Weights of a small GPT-style language model, trained from scratch on English Wikipedia: 3 heads of 64, no biases in attention or MLP.
MLP neurons of a small language model. Each row is named by its layer, matrix (up: input weights; down: output weights) and neuron, and shows model dimensions 16-143. Each number is 128 + 32 x the weight over its row's rms, rounded and kept within 0 to 255.
After each neuron's rows, "fires on" lists the tokens most often at its 100 highest values on Wikipedia text that the model never trained on.

L2.up382 [ 66 124  93 172 112 113 147  80 120 109 146 145 117  97 126 137  93 178  23 202 197 174 168 175 109 121 116 126 120  56  92 116 154 127 136 164 127 106 187 184 112 104 160 133 142 138 153 113 138 132 176 140 105 146 122 121 150 107 151  88 114  96 171 155 138 170 165 130 143 133 101 105 167 116 209  95 149 149 126  85 134 103  92 118 180  90 117 120 111 192 114 116 101 114 135 132 155 135 162 102 166 111  91  84  43 140 110 152 112 101 139  94 102 106 110 144 171 124  68 122 117 156 129 154 142  63 153  77]
L2.down382 [114 134 118 111 170 109 126 157 140 161 107 120 154 132 101 121 140 146 174  87 128 172  78 117  78 134 146 135  81 108  66 162 180 159 123 129 123 179 161  66 125 144 126  97 133 133 113 149 117 144 117 162 128 112 100 124 135 125 218 122 164 167 184  95 129  92 185 162  91 138 104 129 137 141 144 123 116 157 179 122 124  92 179 133  73  72 121 119 144 120  79  97 172 142  47  59 129 149 129 106 103 153  71 125 119 150 120 175 150 125 127 150  45 112 138  90 158 135 130 125 120 154  87 152 130 140 122  99]
fires on: "ment", "port", "ation", "duction", " ar"

L2.up759 [238 118 166 108 158  85 149  84 103 124 131  81 131 165 203 168 140 132 112 137 123 162 185 124 129 129 154 127 152 170 139 170 120 129  85 158 151 177 100 126 135 146  92 149 142 127 133 178 139 129 125  93 129  98 165 142 123 145 119 114 132 139 176 149  72 157  93 132 169 153 106 142 163 233 124 175 183 118  89  35 104 104 151 121 120 148 133 110 186 176 110  98 162  91 151 129 112  99 122 110  95 139 187 157  94 173  56 155 112 117 152 117 140 145 180 103  80  97 129 153 163 108 140 187  71 123 174 111]
L2.down759 [160 116 144 115 172 112 151 117 124 165  80 136 112 138 105  94 128 178 117 148 128 136 225 151 135 147  96 117 158 162 133 159 139 165  47 114 105 121 138 131 116 117 107 122 178  80 160 118 124 164 101 170 128 147 170 120 160  97 142  91 117 102  97 208 100 139 146  58 162 107 133 193 135 169 144  72 149  93 133 150 123 111 160 162 121 173 117 119 125 170 117 117  88 124 174 118 161  80 103 137 131  93 134 141 111 144  92 159 155 142 124 145 123 142  52 110 191 142 162  93 112 101  94  78  96 185 100 144]
fires on: " County", " University", "overnment", " state", " public", " years"

L2.up554 [182 140 120 130 152  85 150 112 146  68  87 108 155  81 144 168 106  94 146 173 169  95 151 113 191  73 128  53 106 104 113 145 141 141 146 102 154  91 109 169 121 111 114 106 151  94 106 114 127 144 157 210 189 114 110 142  72  89 127 115 113  88 134 127 192 121  99 169  88  94 171 148 168 108 169  95 168 131 155 156 155 126 160 193 132 125 124  84 141  80 130 128 210  97 105  80  95 112 154 181 146 128  97 109 126 170  69 137 146 124 120 126 192 129 127 155 152 170 142 110 117 148 118 133 170 124 159 117]
L2.down554 [146 142  93 125 180 138 131 201 136 111 133 135 175  89 134 151 170 109 100 113 161  62 139  66 140  84  48 109  83  61  96 158 164 104 126 116  97 140 145 113 115  85 128 145 108 112 124 107 125 150 130 187 150  78 107 168 120 102 166 109 130  70 171 111 119 116 146 130 118  79  79 147 139 108 123  90 174 103 118 162 131 128  97 168  99  99 130 185 126 101  85 123 172 131 114 152 113 161 139 162 110 150 160 163  86  74 127  72 210 108  90  67 150 166  80  70 186 115 112 133  74 133 133 175 117 109  95  97]
fires on: " f", "%", "ourn", "ivers", " F"

L2.up305 [145 130 119 170  76 146 120 179 105 129 148 124  56 105 105 112 159  65 140 132 105 109 160 161  69  87 133 148 127 144 131 142 171 156 126  95 141 139  76 158 128 128 139  94 171  54 125 142 102 124 156  98  89 172 124 107  29 107 141 102  97 124 121 138 130 127 131 184 137 121 128  97 111 221 126 174 155 172 136 140 181 110 152 159 102 137 136 138 114 158 107 146  90 112  94 177 137 177 184  74 196 131  88 208 152 164 109 181  74 121 112 139 150 123 141 118 140 148 112  97 112 144  83 134 107 104 183 110]
L2.down305 [181 165 154 196 159 122 141 117 142 135  91  90 119 177 153  85 110 122 160 159 148 137  92 183  73 127 120 109 143 159 177 130 142 125 169 157 189 106 121  93  82  93 114 177 120  96 165 203 154 151 163 141 164  91 168 133  94  97 102 193 159 157 163  99 125 115 149 153 106 130 140 108 108  59 224 167 129 129 173 159 121 136  88 164 112 136  86 121 166 132 176  99 161 144  79 149 126 165 150  98  88 141 108 139 144 141 119 157 109 101 112 126 155 145 196 110 144 151  62 137 165 146 155  97  90 194 163  89]
fires on: "en", "le", "un", ")"

L2.up541 [ 93  69 151  89 100 137 144 173  99 124 129 126 101 124 132 178 106 143 142 111 113 130 119  81  74 135 128  85 111  98 158 129  96  97 157 112 173 115 162  93 200 139 150 172 104 148 119 143 174 134 151  68 125 114  89  97 125 178 175  90 138 147 241 169 140 150 166 119 111 138 120 109 111 117 119 117 132 131  99  77 182 133  89  75 146 157 149 133 150 114 110 161 102 135  76 158 133 124 109 170 146 110  67 118 134 152 141 110 200 101 161 111 115 115  96 112 148 121 114 148 128 160 166 124 186 100  99 170]
L2.down541 [131 211 176  77 120 110 202  90 160 167 113  81 109 123  77 138  98 126  99  99 151 137 109  57 119  95 124 124 156 118 149 110  95 154  86 136 125 125 145 110 117 120 112 129  91  71 103 106 116 101 125  92 123  66 118 132  70  87 159  90 157 142 167 117 150 139  74 113 115 178 145  93  94  88 112 107 102 106  98 156 125  97 132 129 112 118 168 113 158  95  99 158  98 159  94 155 119 116 129 130 160 117 143 207 147  97 129 167 156 138 164 111 111 143  98 152 164 120  88 116 159  95  48 118 121 158  80 212]
fires on: " over", " a", " high", " =\n\n"

L2.up118 [128 122 116 121 105 114 126  82  89  72  79 133 121 162 119 162 168  97 131 143 207 133 116 131 161  73 101 113 133 108 213 106  68 130 154 122 171 134  83 146  90 151 180 116 153 155 173 161 154  73 145 103 151 178 128 114  81 137 125 148 132  74 142 121 152 106 152 133 132 114  97 140  94 104 142 118 116 100  66 100 122  76 146 106  84 150 146 129 110 130 123 119 207 115 110 116 130 112 126 173  89 126 138 133  64 178  63 168 153 176  53 105  68 153 156 168 165 159  49 124 111 132 151 172  78  97 117 112]
L2.down118 [124 154 102 109 148  93 166 149 113 161 102 145 172  92 125 174  64 152 147 124 122 126 106 169 129 137 175 121 162 109 142 173  89 141 108  87 130 122 123 137  69 139  78  98 149 119 162 146 153 117 107 123 141 128 122 201 135  87 105 167 137 105  74 180  77 125 177 140 128 124  99 126  89  89 104 148 125  65 100 157 124  95 115 189 131 165  79 152 170 139 108 128 193 125 125  75 143 129 148 120  76 116 149 134  86 108 116 118 116 122  77 106  48 116 144 149  47 147 100 119 138 145 182 100 163  90  55 154]
fires on: "tern", "ment", "all", "ock", "N", "n"

L2.up614 [200 142 111  56 108 129 112 150 167 126  78 146 137 103 184 149 125 160 156 201 175  93 140  58 130  82 116 121 148 143 107 129 112 125  96 121 133 102 130 202 107 127  59 190 114 172 111 146 174 134 119 120 114 112 156 111 155 184 104 113 180 111 103 116 190 119 121 148  99 142  72 155 158 141 161 162 117  85 178  90 125 105 140 167 131 128 121 127 129 178 150  91 120  59  95 110  64 170 115 141 147 148 154  60 118 134  69  55 141 105 112 164 173 118  63 120  97 160  91  98 118 163 152 197 143  81 117 134]
L2.down614 [167 130  86  98 124 102 213 223 157  89 117 142 122 173 155 156 120 203 178 142 144 133 141  99  75 157 140 168 103 106 117 120 121 135 142 123 100 102 132 147 113 118 106 140 100 107 115 100  69 135 154 148 122 165 154  83 109 165 151 103 132 125 163 142 154 126  63 113 140 203 133 122 137 175 134  94 155 103 163 184 181 131 176 127 103 121 174  95 206 145 125 138  85  83 140 155  93 147 157 181 120 126 146  91 175 149  89 119 110 158 167 150 133  72 112 139  63 133 109 100  59 116 100 143 148 119  88 140]
fires on: "ir", "ed", "ough", " Car", ":", " rel"

L2.up274 [164  81 121 137 188 149 170 152 168 127 116  85 144  87 149 188 130 158  66 106 101 102 153 117 124 118 142  51 116 127 162 126  92 108 144 161 107  72  84 101 102 140  99 130 136 135 174 140 185 108 110 127 121  65 101 129  64 153 101 132 158 156  99 128 131 109 191 150 180 106 126 123 102 154 150 110 128  99 115 142  85 167  75 135 126 114 137  90 187 201 154 117 114 126 103 164  95  72 100 111 125 166 176 205 129 147 116  89 125 106 164 186 120  62 149  93 168  85  97 144 201 161 162  81 140 173 108 187]
L2.down274 [155 109 117 141 180 104 195 165 144 106  89  60 182 141 112  84 127 185 187 167 121 130  75 103 110 164 153 121 145 133 169 126 151 117 129 117 111 110 120  77  97 166 124 112 146 159 147 122 164  94 129  92 111 115 145 111  83 138 102 157 116 136 123 147 110 103 134  59 205 132 105  78 153  77 129  84 142 108 153 154  59  98 130 116  93 101 141 147 114 130 113  60  94 100 147 130 172  91 115 110 152 122 155 171 120 119 135 127 157  63 120 124 150  62 104  99 106  90 111 142 100 123 126  93  99 165 121 161]
fires on: " school", " serv", " return", " elect", " class"

L2.up139 [ 99 112 160 113  76 142  67 140 129 140 113 162  75 101  94 175 158 169 112 177 132 114 203 139 109 152 108 123 148 166 105 191  99 187 115 156 113 137 131 144 118 147 109 115 122 166 151 112  63 131 135 137 118 143 110 113 173 152 144 118  23 109 214  95  66  96 114 185 141 114 110  93 104 137 120 125 103 128 183 128 168  61 127 125  91 116 166 125 175 117 140 117 125 129 140 189 167 122 143  97 171 166 118  81 152 205  92 109 169  78 123 163 111 115 167 126 163  97 129 129 165 102 131  88 152 116 114  95]
L2.down139 [153 138  70 104  94 186 106 102 101 155 109 160 192 187 149  74 128 170  80 140 107 110 131  58  72 129 103 112 152  69 136 153 123 117  86 159 116 103 145 141 102 152  71 131  96 183  98 142 157 150 154 129  99 149 110 146 131 130 143 117 110  91 157 103  88 122 106 116 109 152 123 133 135 112  85 166 128  85 113 114 154 108 162  91 123 119 187 135 159  93 128 137 132  94 175  60 153  79 118 119 179 138 117 162  76 165 133  81 119 100 186 158 115  81 115  92 185 160 141  66 153  74 127 168 118 122 134 102]
fires on: " add", " cont", " per", " ext", " ad"

L2.up3 [113  98 132  87 112 129 162  88 105 168 130  83  85 110 122 117 160 175 168 106 106 116 124 135  90 133 111 122 132 125 175 111 148 116 110 128 120 162 132 134 126 108 105 167 127 131 153 131 155 114 101 139 162 145 104 129  43 134 143 175 100 127 118 123 142 138 127  96 101 199  68 125  66 105 167 116 146 105  63 129 189  60 122 152 110 170 135 168 115 148  97 103 131 110  94 122 147 119 134 135 117 123 153 146  79 236  85 161  94 126 189 124 187 160 139 102  78 131 120  89 175  90 129 196 157 151 136 133]
L2.down3 [ 70  71 106 125 110 124 184 137  68 125 135 193 113 140 138 124  82 150 169 128 213 176 145  58 132  99 142 137 175 137 125 155  92 121  45 149 129  81 107 100 105 110 119 121  95 138 115 154  94 112 111 168 179  98 102 124  98 125 126 146 146 131 128 138 116 134 115 115  95 139 131 110  88 120 105 146 104 165  88 121 141 182  80 148 160 129 126 155 184 135 110  61 138 169 150 137 127  73 111 137 108 101 116 158 127 167 147  94 168  94 135 198  84 122  84 164 131 129 102 122 136 164 104 112 182 129  53 113]
fires on: " per", " r", " dif", " t"

L2.up754 [130 137 131 156 116 111 119 133 174 131 138 106 106 144 172 192 135  82 123 139 128 120 119 102 148 148 175 128 145 133 129 114 164 161 116 126 143  90 110  98 151  63 188 136 165 172 176 128 130 124 122  76  92 100  60 127 123 157 124  87 128  84  87 132 142 136 189  98  83 132 113 147 163 121  95 125  75 100 118 149 169 179  71 115 115 106 120  99  97 101 160 139 148 112 114 152 106 146 139 123 207 123 155 121 120 136 117 108 127 255 177 121 146 180 244  97 116 114 105 135 185 135 120 114  71 161  85 157]
L2.down754 [106 118 111 134 107 112 124 106 180 178 134 107 158  84 139 117 124  87 158 103 108 132  66  91 125 101 124 121 195 198 187 111 165 111 145  76 138  61 104 137 112  85 134 132  81 139 159 167 114 138 133 134 155 144 115 123 136 163 126 158 148 164  89 189 143  78 124 109 177 113 120 153 110 108 124 101  88  96 117 163 138 107 156 164 161 149  99 194  93 175 183  97 119 102 107 153 117 151 131 109 209  86 152 163 106 143 132 152 157 162 129 115 110 103  65  73 118 104 103 189 163  85 163 144 118 139 125 162]
fires on: " c", " Total", "ines", "age"

L2.up423 [164  85  99 142 120 113 119 102 177 157 140 141  93 165 139 159 170 103 143 113 118 118 156 159 139 183 162 174 173 176  56 124 129 147 125 144 151 147 174 148 184 120 108 192 211 121  81  76  62 135 204  93 131  92 153 109 125 184 129  95 166  81  96 152 124 172 106 118 141 143  96 178 125 140 187 138 135  82  75 150 120 140 155 123  98 125 164 134  97  44 182  85 157 129 138 144 128 187 115  88 136 152 121 144 115 145 120  92  98 128 140 158 110 131 142 132 130 100 119 104 169 169 139 151 142 112  68 156]
L2.down423 [ 75 184 119 141 123 162 101 125 163 122 139  73 114 101  77 127 139 123 117 164 109 140 139 102 102 171 104 121 135 132 136 175 113 119 102 116 138 102 162 163 131 168 111 123  88  65 101 134 151 178  98 114 167 173 126 195 107  87 133 152 152 108 146 154 108  95 151 178 180  95 189 122 110 154 170 148  92  90 122 152 166 133  87 120 123 106 161 104 108 124 123 134  76 134 141  60 138 106 118 112  82  84  88 143 123 128 153 148 190  91 139 134 129 112 178 133 140 120 137 101 185  76 139 124 129 135 132  86]
fires on: "mer", " Pro", "al", "ron", " pro"

L2.up254 [142  85 133 158 131 126  99 126 130  99 169 129 135 132 200 139 112 118  79 119 139 102 227 126 100 172 139 124 150  82 123 132 133 121 188 145 131 158 151 176 107 102 117 128 113 128 152 144  88 168 134  90  71 150 204 126  47 134 109  92  30 181 120 125 134 153 121 131 159 122 108 110  97 159 146 125 125  93 124 108 125 142 151  83 137 142 122 170 130 127 161 132  98 110 122 158 167  92 142  81  96 147 155 170 125 157 119 136 145 171  99  92 203  98 110  75 150 113 158 208 161 136 143 108 122 114 131 129]
L2.down254 [198  78 138 102 116 128 104 142 112 107 161 124 132  60 102  93 127 117 128 147 128 105 152 128 120 176 179 154 145 129 162 143 132 154 116 170 144 115 107 104 146 209 115 123 165  98 132 122 129 126 128 160 118 119 129 147 103 110 169 125  93  84  83 131 178 142 125 142  92  58  94  82  52 175 124 146 109 140  86 147 160  98 103 128 149  58 137 179 181 139 132  98 135 116 147 136 130 144 120  82 150  33 104  85 153 109 148 117 156  93  72 166 119 124 107 183 143 171 138 140 105  78 126 188 122 118  72 134]
fires on: "2", "3", "I", "L", "V", "T"

L2.up359 [154 156 137 130  68  79 144  58 166  94 108 138 107  87 130 126 153 107  90 115 136 147 125 152 131 149 131  54 141 109 101 140  90 143 130 179  87 159 131  89 107 148 146 125 170 159 160 122 129 131 144 157 121 102 116 153  78 118 139 142 150 133 171 106 114 114 201 157 104 141 162 131 109 113 180 163 138  78 108 190 146 165 141 130 138 111  95 146 192 136 145  89 126 153 162 142 176 165  80 138 128 129  93  88  85 206 140 183 113  90  92 126 141 181  82 147  55 146 143  71 170 107 204 143 165 177 102 102]
L2.down359 [131 113 135  97 180 105 144  72 159 180 115 145 145 175  67 127 139  70 132 110  84 115 189 140 155 110 191 215 152  97 125 117 112 117 148 144 115 169 157  74 183 146 126 144 171 143 170 121 124 157 118 178 173 146 111 163  96 178 107 148 121 124 117 151 147 128 156 124 127 145 134 104 124 108 140  81 159  74 182 132  70 168 134 167 145 127 158 160 152 110 111  81 146  70 148  52 157 106 104 182  51 135 118 136 104 148 134 136 167 143 118 123 142  88  59  73 108 141 116  71 144  90 161 134 150 160 101 113]
fires on: " j", " Ph", "for", "j", "ele", "pis"

L2.up622 [137  76 148 145 154 119 118 127 161 165 205 144 150 127 138 126 106 142 150 102  90 157 120 162 109  56 140 147  92 142  64 123 148 132 129  76 145 144 107  77 131 139 197 150 150 119  91 117 102 132 159 152 103 128 108 160 156 148  98 148 148 153 139 108 116 114  97 177 158 152 179 114 138 111 121 134 102 167 104 166 101 114 167 126 128 194 156  99 127 121 147 122 172  41 142 146 166 146 129  67 119 107 127 221 102 129 149 105  81 138 168 151  89 101  71 171 102  78 111 133 105 128  79 164 158 104 185 158]
L2.down622 [132 132 112 106  96 119 181 106 100 141 148 146 102  90 126 175 155 126 101 117 190  83 115  31 123 119 139 108  71  79 124 164  80  78 156 131  52 103 136 141 165 116 104 158 128 119 135 162  99 174 122 116 138 138 149 243 113 129 123 143 133 106 137 108 132 149  78 113  97 115 184 123 106 134 142 138  76 129 137 195  76  98 136 104 114 107 119 164 139 145 149  99 143 140 134  86  91  93 123 162 150 136 117 138 198 128 150 140 125 156 156 171 136 132 126 169 128 140 158  99 147 101  80 110 109 160 118  86]
fires on: "um", "he", "ab", "h", "ud", "han"

L2.up472 [119 149 116 149 101 137 193 123  93 119 132 109 142 137 135 132 139 125 139 119 109 105 126 110 145  53 133 149 124 178 132 188 184 131 139 195  92 163 164 109 173 126 141 150 196 149 134 150 120 115 141 124  57 139 165 139 150 127 137 157 182 145  99 143 193 173 114  67 132 125 123 103  81 154 138 149 143 175  93 150 185  94 130 149 139 105 139 141  82 123 112  75 134 135 125 143 130 145 210 139 144 127 143 120 128 153 108 197 134  92 153 148 152 206 121 164  99 179 137 154 209 169 142 132 122 163 130 134]
L2.down472 [ 95 154 139 136 144 111 123 117 135 177 181 137 110 132 117 119  94 125  82 130 163 110 117 154 144 159 105  20 174 109 125 106  73 136 133 146 103 153 156 169  75 105 104 215 116  58 116 100 123 118 107 154 131 162  92 106  99 146  77 146 106 159 110 135  97 103 155 136 170 166 189 108 124 124  96  84 182 124 138 133 182 117  97 126 121 111  43  96 100 152 185 143  41 128 111 138 119 128  98 129  91 177 115 119 127  86 107 170 169 137 158 110 142 117 134 101 138 104 122  90 152 131  72 137 139  93 158 103]
fires on: "ound", "e", ";", "le", "el", "9"

L2.up169 [139 107 207 147 142 119 181  90 111  57 157 105 113 204 103 194 187 141  96 158 135 171 165 173 109 124  97 125 132  87 175 121 215 148 106  44 181 154 133 114  95 115 100 148 111 137 152 163 166 116 154 105 138 150 118 131 104 159 100 155 180 150 143  97 101 163 124 163 201 123 142 170  77 153 211 115 131 178  77  99 105 121 142  90  97 120 148  98 141 133 134 184 166 143 139  82 149 102 141 134  83 167 100  90 100 132 119 114  89 135 106 122 146  96 101 117 118 102 175 109 148 109 107 147 118 111 142 120]
L2.down169 [110 107 142 118  90 142 117 114 134 123 152 144 106 164 105 102 145  79 102  21 139 170 134 135 190 183  70 159 135 174 133 155 116 137 151 127 125 140 127 135  90 109 133  86 147 104 122 146 113 116 118 124  82 153  84 148 140  82 121 141 131 141 116 188 131 165 118 143 126 156  89 109 137 157 144 147 125  69 137 180 123 127  61 135 117 111 163 154 161 167 100  96 100 102 123 115 218 124 129 120 132 121  82 131  99 127 145 159 133 153 108 126  68 129 104 103 132   7  79 120  96 144  86 166 156  85  51  85]
fires on: "ation", "ay", "ment", "overnment", "ations"

L2.up344 [155 165 112 161  79 142 117 143 159 127 148 162 255 196 151 109 119 108  74 187 107 107 150  69 137 190 114 134 143 130 159  95 111 167 111 137 107 135  64  97 104 149 117 138 141  93 129  85 117 168 134 124 101 161  84 105 125 122 171 116  86 110 125 133 130 100 152  96 178 166 114 125 139 142  79 143 136 138  94 130 131 130 118  92 137 128 160 130 138  82 245 177 121 120 121 144 133  94 107  98 112 119  78  56 132  98 104  56 115  71  81  95 135 116 112 119 183 145  76  86 117 177 166 157  83 169 134 160]
L2.down344 [190 131  96 183 137 154 150 151 139 157  91 125 205 175 150 140 127 168 134 115 102 113 130  88 143 170 101 142 144 117 134 174  48 203 119 195  72 100 173 126 113 169  86 100 158 163 146 156 100 120 125 167 131 163 118 106 104 134 200  96 114 122  93 109 132 168 180  89 111 118 148  98 142 125 101  70 164 139  59 173  86 137 146 131 122 183 116  94 112 111 135 140 136 173 139 127 123 169 145 133 104 152 139 117 132 167 108 105 146 106 147 172  92 143 144 123 131 166  54 145  89 208 114 148 101 174  95 120]
fires on: " Q", " W", "W", ":", "x", "o"

L2.up580 [ 89 149 174 138 117 107  76 112 163 124  77 131 216  88  95 155 139 189 123 144 163 181 101  49 193 136 137  91 150  69 107 102 110 101 147  89 169 167 105 142 161 120 190 131 198 108 102 132 152 158 162 117 104 134 155 140 104 134 169 135 121 157 117 103 105  92 183 139 101 143 130 126 141 100 112 104 117 145  87 131 141 145 145 117 137 106 123 118 112 105  85 174 152 113 126 109 107 127 109 123  88 162 155 119 138 104  96  94 101 141 148  80 103  82 140 113 109 179 125 241 145 105 147 115 107 105 109 151]
L2.down580 [ 85 134 109 128 110 176 173 131 141 150  73 103 136 127 136 108 172 159  92  95 193 188 111 135 119 165  44 131 163 108 105 135 122 127  85  82 164 137  95 167 195 146 127 137 154 110 139  87  99 112  96  90 160  63 133 101 192 132  73 137 134 118 116 161 127 105  74 122 162 167 124 130 118  69 111 109 156 171 115 121 123 140 106  70 130 150 189 114 107 175 133 184 114 153 142 106  99  81  80 132 123 176 139 180 117  46 106  91  96  83 143  89 134 173 131 166 205 126 113 123 122 123 113 103 103 111 107 146]
fires on: " sp", " Sp", " Z", "A"

L2.up62 [118 128 158 132 114  80 132 144 161 121 102  74 129 140 133 145  97 177 111 101 130 150 103  96  79  78 132 105 118 150 148  80 220 105  90  86 146 139 135 107 163 176  87 171 120 159  96 161 126 134 101 179 115 142 144 119  97 116 111 109 115 117  85 119 164 135 157 106 154 133 146 110  83 131 199 115 126 147 107 102 159 107 165 140 148 134 119 166 134 157  97 135 100  96  67 129 169 116 107 163 114 171 110  87 180 210 100 154 154 102 126 124 186 171 177 165  76 192  51 163 183 134  95 107 187 148 122 157]
L2.down62 [133 152 132  82 107 105 183 148 105 172 120  99  99 117 141 110 125 108 104 135 132 134 142  77 133 123 158  75  87  81 173  95 153 148 106 126  81 133 180 125 154  80 140 128  95 103  99 204 139  97 196 159 139 131  86  97 102  97 114  79  97 119 137 158 139 164 161 125 197 136 155 162  92 156 169  90 145 131 150  96 157 110 176 148 137 126 103 121 123 167 111  82 129  91 151 157 131  86 119 174 141 103  53 125 134 116 117  94 159 119 161 149 151 157 140  91  88 124 101 137  67 168 113  84 187 176  76 145]
fires on: " app", " ext", " its", " comp", ";", " rec"

L2.up108 [152 115 148 137 144 113 185 161 138  85 116 103 105 157 150 148 127 140  80 139 116 149 157 121 110 156 175 118 122 101 132 153 135 129 105  91 130 160  98 104 106 140 144 136  84 108 166  52  96 187  95 177 106  81 126  96 115  97 133 170  93 131 113  68 128  62  85 138 150 183 143 151 144 150 113 112 190 141  78 177 133  94 118 115  93  97  73 121 139 127 112 199  82 120 121 121 120 116  98 172 123 123 139  84 127 111  65 110  60 178 165 139  73 202 105 187 164 125 119 141 118 129 133 103 131 144  55  86]
L2.down108 [130 134 140 154 117 143 112 119 186  80  34  82 193 147 134  98 142 108 116 143  78 107 157 109  77 113 149  90 162 131 131 112 172 120  68 102 126 197 185 163 136 156  91 187 136 107  58 100 157 156 104 148 142 112 110 145 157 100  90 161 124 119 141 103 182 160 106 103 124 161  78 194 127 124 103 137 153 120  61 134 168 101 123 106 181 151 105 112 113 130 104 146  77 167 131 138 144  74 153 154 203  93 160 132 166  85 142 129 137  50 124 129  94 179 122 173 127  66 161 102 118  94 137  77 114 171 144 162]
fires on: "re", " pre", " al", " char"

L2.up331 [140 128 109  85 140 103 117 150 111 134 157  68  93 138 181  74 128 138  69 119  32  78 148 152 139 121  76 131 123 172  52 145 101 110 154 150 115 119  82 129 113 109 175 137 136 156 137  65 105 162 123 116 128  81 125 116 129 111 177 111 106  94 187 178 120 142  90  94 153 133 125 133 122 153 152  48 121 194 106  86 163 103 188 188 141 142 141 123 147 147 166  91 138  70  72 153 120  92 136 129 104 158 114 198 140  96 139  64 141 140 157 148 100  98 142 120 135 158 121  84 114 171 122 160 118 155 145 166]
L2.down331 [ 88 135 103 147 116 140 122  93  99  73 196  82 160 100 120 161 106 116 135 114 134 149 102 151 164 173  94  69  80 172 157 142 112 124 142 132 105 141  92 133  83 127 192 184 108 125 180  74 169  58 113 112 125  65  89 128 173 106 148 106 108 172 112 150 129  99  90 111 176 170 102 138 112 127 166  95 118  99  98 155 103 147 152 149 129  75 133 107 178 157 113 163  87 101 169 111 138 126 125 119  73 182 158 104 136  98 142 106 126 122 154  75 174 127 106 124 141  66 145  83 119 113 111 114  96 186  62  99]
fires on: "act", "ad", " season"